python train.py --n_layer=12 --d_model=256 --n_head=4 --n_kv_head=4 --head_dim=64 --d_mlp=2048 --vocab_size=5118 --activation="tanh_gelu" --norm="layernorm" --norm_place="pre" --norm_eps=1e-06 --positions="learned" --qk_norm=false --attn_scale=0.125 --bias="qkv" --tie_embeddings=true --parallel_block=false --init="normal" --init_std_qkv=0.0312 --init_std_o=0.00639 --init_std_up=0.0312 --init_std_down=0.00639 --init_out_by_depth=true --optimizer="muon_variant" --lr=0.0181 --lr_mult_qkv=0.5 --lr_mult_o=2.0 --lr_mult_down=2.0 --beta1=0.93 --lr_head=0.0135 --grad_clip=1.0 --warmup_steps=200 --schedule="wsd" --decay_fraction=1.0 --decay_shape="linear" --final_lr_fraction=0.1 --batch_tokens=262144 --seq_len=1024 --doc_mask=true --train_tokens=879200000 --steps=3354 --dataset="wikipedia_en"
MLP neurons of a small language model. Each row is named by its layer, matrix (up: input weights) and neuron, and shows model dimensions 0-191. Each number is 128 + 32 x the weight over its row's rms, rounded and kept within 0 to 255. Numbers have three digits each.
After each neuron's rows, "fires after" lists the tokens most often just before its 100 highest values on Wikipedia text that the model never trained on.

L4.up1267:139194134151091126167142095161098107144143098134186083163106152104110112107166139104101124089159113189114055094170117125102166174157148060132120126103175160134142114049118058072136126153197117032122159062109153154113080107136138124201162113166157129080118161174143159152144122118086087100108121161152158161135126155136128119114122092113139144131088077142113124127092160181151148101140144128130164132110152135110103133136091139136101107144198171107124173133097115089086091112135119185132138104190161157099162099111138170174089118064124089182142157142164125147102136149202114115
fires after: "1", " g", " F", "″N ", " G", "G"

L4.up1306:125053128096108079116131112170154182111120108113102109143097120117128139143164078143139159176085076123122113130135077155159136157162089129177167135129110092049162131100088096132181137151109102161113119126122109170081129109121129157065125172107111088126136089116124116123150167090190098166122121104170105173108126232189120091120153158125131135179125106087115111129199109151130109092068148106092133075196141136085123118112116141127170152132045134116185089134082122166102184180207190163142117162134182072138148150102145085134138137145187093138160205102142141119122124180121117100
fires after: " S", " s", " rem", " un", " t"

L4.up1582:104163111121091152103095094129138155121102158120166103115162124119145085133149140144088139054154121169139094057092176114161106134128126084051090144181124129123191082091123130134103069141171096120110192202138114133072124137117166130094154100168106136130128165090127195125150063155070080101075134115166133133162144180112107172126073183142152164093147165148099148113181165142046130119121175092149175129107118081203101167145189106135145196128093153095108104135107135140118149130119125100174083089091195127138141101014196153137148108129117132171142112114109096101080121093138154098
fires after: " | ", " g", " p", " c", " cl"

L7.up143:140175112134092057125102096166126142156166080179131062148147136136190134146114151145132100127142197182167210134102115028105149121089121139114090094142109170166100201151097118074136076128154116105088113094097124141161123128128130126169168139115137132171140136151165133129081121101140128161069159207085137146113124034149139127136142156101129170111093068113185115090122134122096113160155069135120137148133117152160099181121132103151119125131114123181094138112068086083167150111123150208133106092121185137107154192080050102083111071147159156116158083148128141140097098141164129178
fires after: " st", " inst", "emb", " St", " part", "st"

L4.up918:117148210100157092093168151098119103141126193137112079169129129164147124124121109111136138103107123097160172114124157089117133131102116095109099087106121170124143169182126062205160103117141136137095130094112135148088139113161146107078142138167156136074139093168123101137149095126123165109109095131151115098102040148137144132151136163110106079123147166209172187131170154125132129144106177101160142134100145119183109129179207138091177126144109126093094081126146074206130148172075084080090130111119155138101122146089127109137094139179157131106099196113131134055140157218120136116
fires after: "2", " Acc", "\n\n", " acc"

L7.up509:114148056131132135121138118162116149085148149129154113066128104107105127161121184114124074184111132148083106096061136130134123133093133123138113098150131119143107159183133083100108097105121181097165155108128115113074141222132135128080118095096110143113112076190114130140075146121123153112131189139076117133060170123163188115107146119120124167142067084105150181178103125124129169084177090129088141090144140167194127092160126129176155080077107113121049152166135160177162084128105097136078167108207153141095165100115106125153091130143103071157188135135051047169149117084141086083
fires after: " H", " h", " J", " K", " Do", "w"

L4.up869:149146115094196038169130107145081124117121119163119162100122072119110098152138149105118122146120130161037141189065153114156128025081135112165121051119071118113149150150172130120120131124117087080145131123110149154058128139113191144119117104112131129180134101136114183099169080145131178162115145167160125147098133159062069120101168094162060101149126170106152124038105133080077134140118092143122141155144097082119129161166095118179140120153116172163121165157099123106102152113134125130124099110134110098053151097129122122047156138077141067102130132158108181103093134106092174134
fires after: ".", " ", " about ", "26", " to "

L4.up1418:112133164142074138088137128189144087109084110121212142204107180139099155126104128143108180098194134139058107142108074109152105131100132193113087130148123131084100134088161124104100108161194107130141074149153127090146099173168138165161154142163101092099096120144146118170096084070163129160072128123150190130172169113206089103154132103156116128123137129111121106105142187094146128097148090108156096159133166125112198149153069184155108108161162118125120059140120164160133091139120110106197069141091126112098065151106116110177151141136178144100083175151127125137186096098140134179
fires after: " f", " Lu", " w", " F", " adv", "f"

L4.up551:134150099141097113176118090126119120084128155138183113123138207100166173135131108044100132137151111173148155168089151157128087215067147122151137140141137155152131139148114159172098137137186134118119121137071178201131153083184121100139118175129106089063130061135103140182130133134112154097182123139148143116164132115116133119102086123144090134130169113136094122164163150226139124106104126095068124195139173139092139119143139138151120115089084109093079157121127107129130087109104124161139123112106120090156104102149090160154164084083101094116085167069145178126142179104147140107
fires after: " t", " c", " h", " b", " g", "- C"